Weights of a small GPT-style language model, trained from scratch on English Wikipedia.
Size: 11 layers, 5 heads of 128, MLP 2560 SwiGLU, vocabulary 8192, 82.6M parameters.
Architecture: RMSNorm before each block, rotary positions, no biases in attention or MLP.
Training: a variant of Muon for these matrices, 4721 steps.
MLP neurons of a small language model. Each row is named by its layer, matrix (gate and up: input weights; down: output weights) and neuron, and shows model dimensions 336-431. Each number is 50 + 15 x the weight over its row's rms, rounded and kept within 0 to 99. A neuron's up and down rows have the sign that makes its largest values positive.
After each neuron's rows, "fires on" lists the tokens most often at its 100 highest values on Wikipedia text that the model never trained on.

L6.gate1007:34 59 66 70 57 41 39 38 30 71 80 70 44 46 54 48 50 44 55 28 60 50 37 62 53 40 64 49 56 47 56 39 67 41 45 51 41 35 33 46 45 54 70 38 50 65 76 60 42 76 59 34 54 61 82 37 56 45 60 69 55 42 42 60 41 48 37 64 49 60 55 44 43 31 56 10 52 55 55 52 62 32 66 53 30 62 49 35 46 45 22 51 28 44 27 40
L6.up1007:56 40 45 52 43 55 27 65 68 59 84 67 56 35 56 24 47 34 59 40 54 70 61 66 65 43 38 35 80 16 57 42 59 49 46 34 79 61 50 38 47 50 46 69 81 57 53 74 88 43 41 48 41 50 70 54 51 66 31 59 51 49 71 55 52 26 52 52 33 64 47 33 63 53 75 32 73 47 73 71 45 39 82 65 50 41 27 41 76 55 62 51 48 67 35 29
L6.down1007:23 46 42 52 79 62 56 49 28 52 71 81 64 46 55 51 56 35 78 24 61 68 25 64 50 63 54 51 64 46 37 31 83 43 52 63 44 34 12 76 59 64 56 24 71 54 66 58 57 65 79 13 51 79 44 49 62 53 82 41 32 44 55 59 52 54 52 46 35 92 63 53 55 37 58 52 70 40 69 44 69 45 51 62 30 73 69 63 42 33 50 58 51 64 40 29
fires on: "r", "l", ":", " ", " vol"

L6.gate2537:58 65 49 51 34 17 60 54 65 49 43 59 57 53 48 48 67 81 39 38 45 69 42 28 43 37 46 62 64 59 42 41 40 36 36 71 42 38 39 54 79 44 48 52 67 42 45 55 58 36 55 43 68 49 53 58 51 44 86 62 24 47 48 38 46 44 85 46 55 61 57 41 45 50 61 69 51 38 42 38 67 26 51 85 42 38 58 31 60 61 46 36 47 69 33 22
L6.up2537:49 18 47 38 38 42 48 61 44 68 77 56 68 41 44 55 44 55 45 43 41 55 49 32 62 53 48 60 38 57 55 44 68 59 46 19 62 26 58 47 34 55 50 45 68 65 37 73 26 71 40 66 64 50 66 56 37 41 45 66 40 69 52 01 43 61 50 56 40 72 77 65 61 50 45 49 38 70 20 49 00 33 72 39 60 35 63 22 63 56 49 72 46 32 45 40
L6.down2537:39 64 39 41 46 41 53 49 55 56 68 59 44 56 46 21 46 75 36 44 51 16 74 50 37 54 31 76 56 49 22 16 56 44 66 39 80 35 43 27 33 93 40 64 72 61 46 59 30 42 42 48 73 77 70 43 28 63 52 53 47 46 38 26 70 44 71 46 54 40 57 53 56 43 67 73 33 43 48 61 43 49 45 54 60 40 37 59 63 38 72 42 35 65 59 45
fires on: " ", "201"

L6.gate111:18 49 44 50 68 61 41 56 38 56 37 48 60 19 64 43 33 32 68 37 44 45 57 53 35 78 22 58 63 26 38 67 37 58 29 36 58 35 44 45 62 53 31 63 26 59 54 44 44 42 39 53 58 69 56 38 50 55 62 57 54 35 84 51 52 48 43 42 45 83 62 44 46 49 44 43 48 76 64 51 38 65 44 44 37 26 44 34 48 28 32 60 70 15 39 41
L6.up111:52 37 37 68 40 48 57 51 40 58 61 44 62 49 47 70 42 48 69 04 19 61 55 48 53 48 42 44 72 21 46 55 46 17 61 57 46 51 63 58 68 45 38 71 44 63 53 30 25 53 53 64 58 65 49 43 44 64 32 34 51 55 45 71 55 45 34 54 58 71 52 59 71 60 29 54 41 55 57 47 48 36 39 00 61 62 47 44 25 98 62 59 27 49 84 40
L6.down111:00 30 42 59 45 47 61 46 48 19 48 73 28 10 59 32 66 31 43 78 42 21 54 75 31 71 32 50 43 44 30 41 60 71 59 27 65 57 60 32 49 48 50 38 63 48 58 71 60 22 35 60 62 68 58 33 37 63 52 90 79 47 62 61 62 39 59 23 33 34 29 69 18 43 68 51 40 47 88 73 44 61 41 55 19 49 48 47 34 19 54 44 81 38 26 64
fires on: " a", " by", " the", " at", "."

L6.gate517:51 38 59 64 38 34 45 56 60 62 32 62 60 45 21 46 64 64 30 62 46 53 52 25 29 34 44 61 81 45 44 65 13 12 68 34 41 49 41 45 65 45 39 32 47 39 59 66 31 43 57 37 61 41 46 63 67 57 45 39 56 57 39 67 71 63 48 51 53 60 42 42 53 56 72 51 53 52 59 51 36 64 50 45 59 40 40 60 43 35 29 41 37 43 57 42
L6.up517:41 43 48 60 34 49 48 39 56 76 41 67 40 86 40 73 48 58 42 47 66 55 56 29 51 61 36 71 30 59 41 32 25 66 43 65 53 67 34 53 33 57 76 24 70 47 50 35 44 34 56 27 68 67 75 54 57 18 17 35 39 44 54 67 68 40 41 26 28 74 27 58 70 37 40 36 39 48 76 51 51 45 49 53 56 58 64 55 40 35 49 68 49 59 46 23
L6.down517:66 57 41 20 60 77 58 60 50 34 55 39 41 54 69 56 42 37 52 29 55 65 46 58 78 39 31 34 42 43 54 43 22 32 51 53 45 22 34 40 35 49 65 57 42 53 62 34 85 62 35 44 60 39 57 52 60 63 60 56 33 53 62 47 31 57 59 60 61 35 51 55 51 77 33 54 47 53 55 60 59 59 45 52 46 40 57 37 83 38 52 51 71 31 50 42
fires on: ".\n\n", ").\n\n", " for", ","

L6.gate147:72 79 71 31 48 24 41 55 53 74 40 57 59 21 67 43 47 31 72 45 26 39 40 34 62 49 54 67 42 44 62 72 38 66 50 68 29 48 49 57 41 18 39 31 66 48 48 63 39 50 58 46 43 55 47 58 57 52 73 71 52 37 31 55 45 62 56 75 49 39 54 49 65 36 43 45 50 51 54 47 41 67 51 51 38 49 57 31 50 37 36 56 17 59 71 44
L6.up147:55 48 47 35 67 66 53 59 66 51 45 56 41 17 51 43 29 46 64 41 38 64 67 60 58 52 65 32 52 51 51 86 44 33 53 65 23 80 40 21 63 27 43 55 65 08 68 34 53 50 58 67 43 38 50 37 65 49 62 47 00 67 51 51 54 52 66 45 46 56 63 50 47 46 37 47 38 59 62 37 69 35 31 66 49 90 77 65 29 33 50 33 53 47 48 38
L6.down147:44 68 56 55 30 46 71 40 58 37 46 46 64 28 60 35 36 71 59 32 84 49 44 31 58 51 56 37 64 58 43 40 76 54 38 30 55 41 49 61 33 62 66 61 70 64 62 69 31 24 33 42 43 37 69 50 43 67 58 58 36 49 47 40 64 60 90 22 57 84 61 53 70 56 61 41 41 35 75 55 64 28 52 56 65 25 39 16 58 63 56 51 47 28 48 65
fires on: " |", " ", " (", " long", "oud", " life"

L6.gate1368:68 50 49 64 28 14 45 48 32 77 24 49 27 61 53 43 44 59 52 40 53 73 43 31 47 40 62 34 53 46 54 31 29 36 50 54 38 23 62 37 85 54 34 63 73 25 60 48 57 27 10 46 63 36 43 57 66 67 67 58 51 67 56 47 28 24 59 44 71 19 56 71 55 55 31 52 58 61 68 71 47 40 59 24 27 44 64 50 38 41 30 50 40 55 25 42
L6.up1368:45 43 50 65 57 40 26 30 36 60 46 49 26 70 33 28 70 36 49 52 32 48 58 48 59 80 35 53 66 51 38 61 81 88 61 54 71 49 19 35 46 82 34 49 62 52 18 45 57 50 91 45 65 88 44 55 26 71 42 54 40 53 59 30 45 38 48 52 58 36 52 43 41 61 65 37 19 40 61 58 59 42 37 26 61 45 47 55 41 45 41 68 43 44 42 32
L6.down1368:52 50 59 56 46 68 55 48 47 35 43 57 47 66 56 49 36 51 50 47 22 37 46 54 48 50 51 62 43 67 56 58 61 38 39 55 46 35 63 43 31 43 48 62 70 42 37 33 58 57 28 47 37 36 43 57 45 44 43 52 49 51 68 73 51 57 49 46 38 68 30 41 39 47 56 53 42 39 54 53 50 39 65 51 27 63 44 35 60 79 41 52 55 49 32 52
fires on: " (", " was", ",", " is", ";", " (\""

L6.gate1619:34 47 48 50 45 57 43 35 59 43 84 50 49 78 30 38 48 54 35 36 57 30 44 50 57 32 39 51 54 75 40 61 35 43 54 12 48 61 54 49 69 48 42 47 41 68 59 40 60 40 59 58 42 60 56 49 74 52 31 52 54 42 38 51 60 43 20 76 45 69 65 50 36 66 50 77 70 20 30 54 72 72 65 44 31 37 35 31 72 44 47 58 67 76 40 72
L6.up1619:43 40 59 36 27 70 28 39 30 45 61 68 68 34 56 34 42 46 25 45 65 38 45 53 49 58 49 45 55 59 82 50 46 49 59 22 79 50 45 55 38 45 32 36 55 60 46 57 50 64 63 31 49 17 63 47 36 51 29 58 39 37 57 43 57 67 14 52 19 32 75 63 61 65 39 64 72 43 27 49 27 62 46 39 29 47 60 43 43 50 59 52 65 58 49 58
L6.down1619:53 68 56 25 56 38 24 63 54 49 65 45 72 41 63 47 59 49 38 65 29 60 49 85 70 57 61 34 42 28 74 39 00 43 55 37 40 56 48 74 55 49 57 53 24 36 69 85 66 37 52 58 37 59 37 74 63 54 74 51 39 47 30 59 62 25 52 65 65 38 22 58 47 42 42 59 60 69 27 60 74 66 33 58 59 71 35 65 51 55 50 30 67 26 35 11
fires on: ",", ")", ";"

L6.gate171:53 78 10 48 32 45 59 33 53 15 40 28 86 62 53 49 61 61 67 14 52 50 58 82 74 63 40 61 51 52 63 47 45 45 31 55 47 48 62 29 62 44 21 61 58 64 56 55 46 55 44 65 57 58 23 28 33 69 68 51 58 60 40 75 38 53 57 37 73 63 38 30 50 34 46 43 38 50 56 52 74 55 55 52 45 45 46 81 55 62 22 41 56 92 42 60
L6.up171:54 51 59 37 60 44 04 25 17 64 42 39 41 57 32 66 52 67 66 69 53 44 68 43 60 57 74 68 47 24 58 43 60 66 49 54 57 64 12 69 54 63 27 47 35 28 68 49 50 62 60 45 69 64 63 29 28 91 59 32 55 45 46 10 66 63 43 66 39 55 28 70 51 55 55 66 39 47 69 49 34 55 57 36 32 62 60 52 55 49 41 58 38 37 41 66
L6.down171:37 87 46 55 36 41 35 30 31 31 86 17 71 70 57 58 38 62 20 56 01 47 71 34 65 64 26 61 63 50 74 55 38 35 37 69 53 55 46 51 46 35 77 54 83 64 25 50 33 34 35 39 22 65 50 55 48 23 56 70 64 60 54 62 61 54 45 60 37 52 61 51 65 29 38 62 72 64 79 32 48 62 76 50 62 75 45 59 63 51 47 29 53 56 68 65
fires on: ",", "-", " de"

L6.gate2377:64 58 72 42 39 56 68 10 40 51 55 22 35 40 43 38 39 00 49 47 46 52 55 63 42 48 62 80 22 22 47 39 40 64 46 55 56 46 33 43 26 40 57 34 73 78 35 59 12 58 37 30 75 48 61 82 36 23 44 57 39 48 53 36 37 48 69 58 25 35 45 09 68 47 62 40 29 41 35 54 70 35 64 36 19 29 44 46 61 41 38 53 46 74 69 86
L6.up2377:39 31 47 36 41 49 50 66 47 44 69 55 43 76 21 44 65 28 58 70 50 50 26 58 41 64 31 53 82 64 31 40 38 46 54 69 71 62 48 43 64 86 17 44 15 61 26 51 83 38 54 64 53 06 23 59 43 53 62 57 70 53 81 72 51 54 49 55 51 19 45 52 25 61 51 55 68 62 04 51 28 49 27 50 53 75 51 46 66 48 30 36 18 81 27 43
L6.down2377:29 25 69 45 43 63 34 53 36 65 57 43 54 38 66 31 56 38 46 73 55 36 67 68 69 52 43 69 54 30 35 38 53 61 30 57 69 40 25 64 46 07 44 57 81 64 71 42 13 77 39 58 54 69 55 67 45 59 56 49 56 52 49 29 44 48 72 34 16 68 49 58 66 47 77 71 51 43 65 44 77 61 52 58 64 46 57 40 61 33 52 47 63 60 40 54
fires on: ":", " ", "ing", "-"

L6.gate1236:55 54 42 17 55 77 68 57 31 39 55 82 47 56 48 49 79 61 72 26 53 34 46 38 44 69 52 37 55 35 43 53 61 42 47 50 52 40 71 51 60 41 29 54 27 75 49 59 56 47 34 70 31 45 55 55 73 52 56 56 31 53 68 42 30 56 45 57 42 57 53 91 70 74 41 52 59 57 70 50 55 62 57 37 19 55 75 68 40 48 58 68 34 54 62 49
L6.up1236:53 03 76 66 36 43 48 42 63 56 50 51 43 38 38 39 35 69 59 71 44 60 46 19 59 53 45 44 78 52 48 43 41 31 62 52 57 61 72 02 43 37 71 07 41 65 20 64 52 48 40 46 37 50 51 78 45 59 49 51 73 70 46 30 42 49 79 49 58 50 63 32 18 48 53 61 45 35 48 52 69 53 47 35 33 36 57 46 42 41 35 67 42 57 30 40
L6.down1236:45 35 62 35 28 58 43 63 48 43 48 66 25 65 35 67 60 44 46 49 46 63 44 59 54 70 39 79 51 56 32 68 53 70 49 54 57 84 54 23 78 40 49 53 41 48 39 50 49 19 35 69 30 43 47 64 41 61 50 30 68 33 82 89 46 38 44 60 41 55 56 61 50 68 58 47 40 80 35 36 52 36 16 46 28 61 45 65 72 29 31 41 55 40 50 67
fires on: " known", " the", " disc", " to", ":"

L6.gate2429:98 21 63 53 42 64 14 52 42 44 50 54 56 36 58 54 67 55 48 39 56 56 56 53 60 43 65 29 42 21 57 56 39 55 63 85 40 39 52 47 36 52 50 44 35 67 34 52 34 49 19 52 48 62 54 66 46 44 64 40 86 30 37 55 62 53 77 40 58 26 53 60 51 43 27 43 46 69 60 19 54 31 46 59 79 46 56 68 55 28 51 48 61 85 89 57
L6.up2429:64 72 78 58 69 51 50 30 59 80 25 42 24 56 52 55 53 48 32 34 50 37 56 28 42 41 25 43 43 58 69 54 39 65 69 44 43 30 40 41 57 61 35 65 30 49 62 52 54 47 33 61 33 58 34 47 68 16 42 52 69 51 62 57 41 36 44 36 44 05 52 49 37 46 71 44 47 44 62 61 63 68 56 28 44 57 28 35 62 35 34 25 66 27 45 70
L6.down2429:13 53 73 52 68 42 68 34 52 50 48 55 25 30 33 51 36 47 56 42 56 61 47 75 37 47 75 29 30 72 47 56 37 28 62 25 51 53 54 75 23 13 62 37 54 50 44 62 43 58 73 59 49 47 70 38 43 69 43 66 55 55 76 51 17 47 41 17 10 26 30 51 48 47 57 57 40 43 59 55 48 33 79 40 37 17 36 55 28 54 37 64 47 57 29 35
fires on: " in", " to", "af", " of", " after", "for"

L6.gate2399:55 62 76 52 63 47 58 18 43 48 40 59 55 82 40 50 44 54 52 59 52 57 34 84 48 23 40 46 64 53 38 53 58 65 12 31 75 53 60 35 71 62 44 70 42 45 50 79 73 54 31 44 36 61 63 22 49 61 42 33 55 19 38 54 74 30 75 68 64 44 72 37 43 57 72 39 62 53 72 53 33 36 57 50 70 50 68 31 63 41 53 60 43 52 36 47
L6.up2399:60 50 27 68 33 49 33 54 61 49 51 51 49 44 31 61 39 47 67 40 67 41 65 44 39 60 50 45 45 58 65 35 67 27 49 45 77 30 54 65 43 77 18 41 55 63 68 20 47 54 52 58 24 32 34 48 49 52 56 44 43 29 43 54 71 56 50 35 42 37 80 59 44 30 39 67 50 49 56 46 69 49 52 40 11 50 71 38 37 47 47 64 56 71 40 26
L6.down2399:49 58 50 48 48 50 23 44 72 44 65 38 44 77 72 51 31 49 70 78 49 53 38 42 65 61 43 33 55 63 46 57 51 30 32 43 33 61 63 70 73 62 51 69 43 50 24 60 68 36 25 39 40 59 62 61 62 57 52 60 70 40 53 65 52 48 45 50 35 28 38 67 45 23 51 40 33 46 53 76 41 73 31 62 44 71 63 58 52 43 65 61 24 50 67 51
fires on: ",", " de"

L6.gate1755:49 56 56 56 51 49 63 34 27 56 52 53 49 63 67 37 62 60 46 48 65 58 66 53 71 36 70 28 56 43 54 37 54 49 56 61 79 25 55 35 59 60 45 77 36 46 34 47 64 57 59 67 51 43 66 68 55 57 47 39 34 11 43 46 45 56 70 48 36 84 58 41 47 36 38 62 55 37 36 69 90 40 47 53 34 77 45 28 40 53 27 36 57 60 40 41
L6.up1755:54 61 59 27 90 72 39 48 78 69 68 21 74 60 51 37 35 44 44 52 70 47 40 40 57 33 36 43 52 68 52 24 60 54 38 54 62 44 21 45 55 65 33 66 27 48 42 43 67 74 44 56 55 40 32 40 72 49 42 45 61 27 62 47 51 78 73 43 44 63 62 62 44 70 56 86 54 23 44 75 54 53 48 48 56 35 67 38 55 77 82 47 38 69 54 48
L6.down1755:56 33 39 45 62 59 44 66 25 32 55 45 43 84 54 35 48 38 86 46 60 77 30 66 75 57 54 57 61 83 38 59 31 68 39 41 74 44 50 43 61 47 36 56 53 56 67 77 53 37 59 74 37 35 30 65 72 68 70 24 89 77 44 80 31 30 46 31 57 38 61 84 37 39 44 50 46 56 39 61 65 67 66 69 55 80 51 55 26 57 50 37 64 64 68 37
fires on: ",", " (", ":", "\n"

L6.gate889:61 66 56 42 30 54 60 65 72 44 68 44 27 68 43 57 57 50 66 36 38 69 48 37 80 71 83 44 40 54 32 59 44 52 67 63 79 32 48 53 55 51 44 66 21 38 70 38 33 55 45 60 71 26 38 63 88 50 26 41 45 44 28 57 34 63 43 30 52 58 48 57 41 66 45 42 19 42 46 39 53 34 56 38 33 42 39 36 63 46 65 45 48 37 54 55
L6.up889:44 37 30 62 34 50 35 35 56 55 64 38 41 37 21 48 41 70 22 66 38 58 84 40 43 63 60 65 48 61 48 53 41 79 29 34 23 47 27 34 24 75 44 60 81 99 40 55 58 56 39 36 78 47 75 66 61 57 53 64 35 47 44 44 56 45 45 35 63 68 61 44 39 65 61 45 56 77 44 27 50 53 43 39 42 43 30 50 21 60 48 33 31 32 65 67
L6.down889:46 72 46 37 46 61 41 29 50 39 33 75 45 56 80 31 29 57 49 47 45 67 48 55 57 29 42 58 57 68 63 27 24 33 55 51 67 57 36 43 59 39 47 01 50 53 54 37 64 38 36 70 47 65 52 33 58 41 36 52 05 41 65 44 55 83 43 51 51 60 60 55 84 48 38 60 47 61 45 37 55 38 47 32 43 50 46 40 49 51 45 46 62 45 51 18
fires on: ".\n\n", "==\n", " ==\n", " ===\n"

L6.gate664:44 34 70 54 34 62 32 48 58 71 59 54 43 63 41 42 72 51 31 51 32 26 29 54 48 27 45 27 56 73 38 88 49 59 78 68 49 46 56 38 48 48 63 35 59 50 24 33 61 36 76 53 63 49 49 38 45 31 49 51 52 43 62 74 17 30 43 52 31 71 54 38 58 31 61 28 49 43 25 15 60 54 48 36 39 46 26 59 85 47 26 51 09 33 50 48
L6.up664:63 34 52 42 47 35 37 66 48 58 37 59 68 46 37 60 46 42 40 48 73 52 60 45 36 55 42 29 70 53 27 49 52 56 62 68 43 33 39 42 42 75 55 41 68 39 34 53 53 42 67 61 44 29 55 60 53 44 52 35 48 27 51 56 72 65 54 57 56 62 63 68 32 64 62 30 47 41 57 41 62 50 30 42 72 46 42 49 48 32 51 54 47 28 53 44
L6.down664:70 25 67 25 50 50 66 73 57 25 42 56 44 49 46 67 45 45 41 60 43 67 48 27 49 48 37 44 35 35 56 42 30 49 77 42 41 62 38 52 07 58 81 51 43 26 49 22 62 29 53 41 47 37 47 45 65 40 33 58 57 38 63 53 31 17 40 57 34 70 49 33 30 36 44 54 59 59 54 75 41 43 36 40 48 66 41 55 68 27 28 66 50 17 47 48
fires on: " for", " on", " to", ","

L6.gate1004:22 34 53 41 69 35 50 57 66 47 45 49 17 47 61 26 37 61 25 42 65 50 54 66 50 71 56 48 45 36 56 63 64 44 49 46 35 55 27 65 47 60 56 51 57 75 69 42 44 44 46 55 97 67 53 55 35 51 76 45 52 51 52 31 64 48 16 42 61 63 47 46 42 63 52 51 57 33 31 36 25 61 57 22 36 60 46 59 78 52 64 78 55 47 69 35
L6.up1004:39 37 50 80 32 60 38 40 45 75 50 70 54 42 30 34 32 67 71 33 57 47 87 51 68 70 60 53 59 40 34 30 66 46 51 23 51 55 54 49 57 47 52 93 45 59 38 53 62 40 28 41 32 54 50 21 37 55 54 46 61 59 39 17 60 46 62 51 32 60 39 34 45 53 46 33 16 50 69 64 34 41 42 30 35 47 54 30 70 66 53 90 52 43 76 65
L6.down1004:37 30 74 48 37 35 62 39 54 47 49 58 61 45 51 55 74 63 50 32 43 25 39 57 14 21 51 46 44 28 60 21 14 55 30 63 62 45 58 65 54 87 49 71 34 53 45 34 65 44 62 61 46 45 64 50 49 55 66 55 61 25 79 45 83 27 42 43 70 25 48 78 58 24 53 52 46 78 71 57 59 76 48 39 57 59 31 51 61 49 33 36 61 76 71 49
fires on: " "

L6.gate679:48 47 36 79 64 23 47 33 41 39 76 66 43 40 58 54 68 52 42 31 53 30 43 43 40 55 64 37 63 51 44 81 18 16 64 45 39 59 57 63 59 32 52 38 37 65 42 58 72 24 55 66 45 42 49 72 41 18 47 49 77 38 70 73 38 29 70 37 55 61 63 47 49 45 74 55 58 27 57 38 48 37 49 43 60 55 63 61 44 52 60 69 73 53 34 53
L6.up679:38 46 73 67 36 36 49 43 68 31 47 71 45 40 57 83 48 36 44 70 54 67 36 73 33 52 57 62 57 77 45 47 52 44 49 62 23 41 81 68 70 40 55 28 54 40 28 26 72 54 42 67 46 41 67 41 52 51 28 49 19 65 57 36 72 49 40 67 16 67 55 50 50 60 58 38 30 48 31 48 44 55 75 27 78 45 49 41 60 50 62 38 63 20 48 73
L6.down679:57 77 32 45 46 55 48 49 20 49 85 22 55 72 64 37 65 50 15 38 40 45 49 57 39 85 72 34 54 55 58 68 38 52 54 58 59 59 55 54 71 44 67 25 52 42 44 38 74 35 36 54 56 47 58 46 64 29 49 66 66 45 56 48 84 51 43 73 48 44 50 57 45 77 44 47 54 81 52 30 35 41 71 55 53 48 39 44 29 70 30 30 67 57 51 70
fires on: " |", " |\n", ";", "b"

L6.gate656:20 30 22 46 47 66 50 62 39 20 34 71 51 40 29 56 40 24 22 22 58 38 51 49 41 59 65 45 51 73 66 71 45 50 68 77 26 56 45 54 51 44 45 66 43 62 71 35 61 50 40 35 39 56 46 49 36 47 63 17 57 55 64 55 43 23 45 22 44 58 48 55 49 52 42 20 51 46 53 45 29 54 53 61 53 33 44 62 52 57 42 19 48 66 15 50
L6.up656:34 18 38 71 55 71 58 21 39 60 44 49 70 48 55 48 53 45 36 42 44 32 40 46 52 65 57 60 47 46 14 56 34 62 67 48 51 39 29 40 56 45 42 49 56 66 49 54 27 30 54 32 41 90 53 41 53 72 50 25 53 56 41 56 58 53 64 38 63 67 26 51 37 49 24 59 50 64 80 35 58 44 43 30 34 75 47 77 35 46 42 41 52 67 24 36
L6.down656:57 65 55 56 38 44 61 45 11 50 85 40 55 45 65 53 76 52 43 28 38 14 62 51 36 47 54 52 07 81 35 54 51 72 40 53 76 51 29 30 32 40 48 47 44 51 72 41 51 47 39 25 56 63 39 60 62 58 33 35 35 69 45 50 43 25 71 57 42 80 45 30 59 46 45 59 69 47 71 36 68 43 39 58 60 51 59 50 60 48 48 66 32 54 56 53
fires on: " at", "-", " of", " ", " [", "|"

L6.gate1030:40 42 43 47 48 67 32 58 32 72 44 56 62 44 52 24 67 58 48 48 45 79 65 50 15 64 20 44 54 43 75 80 46 63 16 61 65 36 62 56 38 39 41 41 33 44 57 25 48 49 25 69 47 40 63 48 34 37 52 45 47 55 54 69 65 64 60 25 69 65 38 63 39 59 53 38 62 39 79 54 55 26 46 33 50 55 35 49 32 67 48 67 31 40 58 58
L6.up1030:47 68 52 43 66 53 49 43 51 60 28 33 37 73 33 41 36 45 66 68 72 86 56 63 61 68 33 46 35 61 65 47 60 43 67 63 88 47 31 44 27 39 45 48 52 62 78 67 35 52 67 51 63 55 55 54 61 94 54 58 45 47 39 50 52 79 53 48 56 76 32 42 52 59 51 41 54 29 30 72 61 40 45 33 45 32 32 55 41 46 64 50 80 56 54 51
L6.down1030:60 80 54 22 43 54 47 43 25 42 55 48 50 29 47 43 56 42 59 63 45 54 59 59 84 59 36 62 33 51 32 53 50 38 55 64 59 49 62 47 40 38 54 24 57 51 58 35 49 36 59 40 63 60 45 76 58 64 39 50 55 23 04 53 48 64 51 47 23 51 59 30 54 41 51 55 59 54 31 56 70 30 49 33 41 68 52 64 47 26 67 62 64 72 53 64
fires on: " ", "1", ".", " |"

L6.gate1146:59 41 44 59 44 07 64 53 20 45 54 30 46 58 57 68 50 62 33 34 39 49 38 61 93 60 42 53 69 46 43 68 04 37 40 52 42 45 58 67 48 69 47 50 49 43 80 34 49 67 69 61 40 72 55 47 39 51 43 33 50 57 46 30 16 65 63 48 50 57 28 40 12 48 54 53 44 52 56 33 52 25 15 65 35 39 51 49 68 42 50 47 48 57 47 59
L6.up1146:31 82 33 53 47 60 63 49 42 74 58 61 57 50 69 37 30 44 57 70 65 62 65 54 51 55 38 59 74 71 48 34 24 42 54 56 63 69 30 45 47 37 76 74 40 35 49 47 37 42 64 55 32 70 56 36 34 56 66 53 67 47 61 61 15 45 65 51 74 49 52 50 49 59 80 51 19 77 39 28 31 52 35 45 41 66 37 60 77 41 48 44 38 20 48 70
L6.down1146:39 78 31 28 53 61 81 42 50 54 44 62 44 37 50 49 50 44 28 58 62 66 67 56 46 27 33 72 40 76 66 56 34 49 57 94 58 52 51 10 30 61 49 25 61 33 44 59 53 40 28 65 37 64 66 25 47 31 72 68 42 64 50 88 46 34 66 58 75 56 53 47 63 54 45 63 53 50 53 46 37 44 70 50 55 48 23 49 56 60 56 56 47 45 75 49
fires on: ".\n\n", "\n\n", " ===\n\n", " ===\n"

L6.gate94:38 59 47 65 36 72 43 54 57 52 46 23 46 59 32 35 42 44 73 41 60 38 37 57 44 54 29 32 46 57 61 57 52 52 55 55 38 64 25 57 42 40 57 46 46 24 59 36 65 18 52 60 45 55 62 24 23 74 53 77 41 66 48 63 85 65 55 47 49 42 27 71 49 35 46 67 35 73 53 51 56 36 74 39 72 51 25 47 58 57 66 73 57 45 51 59
L6.up94:51 37 40 75 59 31 33 46 60 78 41 45 40 47 30 32 37 47 44 59 82 37 25 70 66 67 41 51 25 62 53 39 36 62 45 54 65 30 71 57 81 40 24 56 52 55 80 29 34 37 37 44 72 38 61 51 44 32 46 36 54 74 59 72 36 28 56 44 51 66 19 27 73 14 41 66 61 68 39 58 38 23 57 55 26 99 58 67 26 61 55 43 37 42 70 40
L6.down94:70 21 47 28 57 61 55 19 23 40 33 30 71 39 61 08 64 67 34 63 57 83 51 33 57 60 61 36 46 89 54 68 09 50 47 73 53 70 45 20 49 57 41 52 30 40 41 59 45 49 55 27 78 67 37 62 56 47 30 44 56 38 43 57 59 42 45 60 65 70 86 67 38 66 40 53 38 60 52 60 48 50 48 29 67 17 51 47 42 50 55 45 54 30 33 50
fires on: ".\n\n", ".", ").\n\n", "==\n"

L6.gate426:55 72 17 85 65 19 55 43 33 29 81 81 50 61 41 38 57 67 79 48 39 68 58 46 54 41 36 71 36 43 57 37 22 60 61 58 44 36 69 25 65 47 74 58 72 64 46 51 46 31 68 70 81 22 39 39 71 69 44 36 61 55 56 42 42 54 28 54 53 44 11 78 30 56 64 44 49 22 24 28 37 69 57 43 44 60 38 32 29 59 47 14 61 38 13 54
L6.up426:63 39 66 42 62 61 72 43 57 47 78 74 47 55 47 45 28 58 34 94 43 56 51 45 29 38 36 71 34 38 43 48 69 40 59 28 66 59 69 36 61 58 33 42 38 16 48 27 70 48 45 33 56 00 28 43 55 51 42 74 39 35 52 37 64 40 44 48 47 54 53 44 38 50 56 65 46 15 39 29 64 30 29 55 55 70 41 36 60 39 59 31 38 28 39 46
L6.down426:48 32 53 42 54 55 74 45 73 59 58 00 62 35 50 54 41 52 37 31 50 55 38 55 63 43 61 25 51 60 67 30 63 37 51 62 53 58 44 60 16 31 49 32 58 24 30 57 63 64 15 30 21 35 22 51 71 43 40 52 32 60 82 60 64 68 56 46 28 42 79 43 53 63 29 51 56 53 57 71 55 38 68 61 66 58 46 49 51 08 40 66 54 48 70 65
fires on: ".", " the", ",", " |"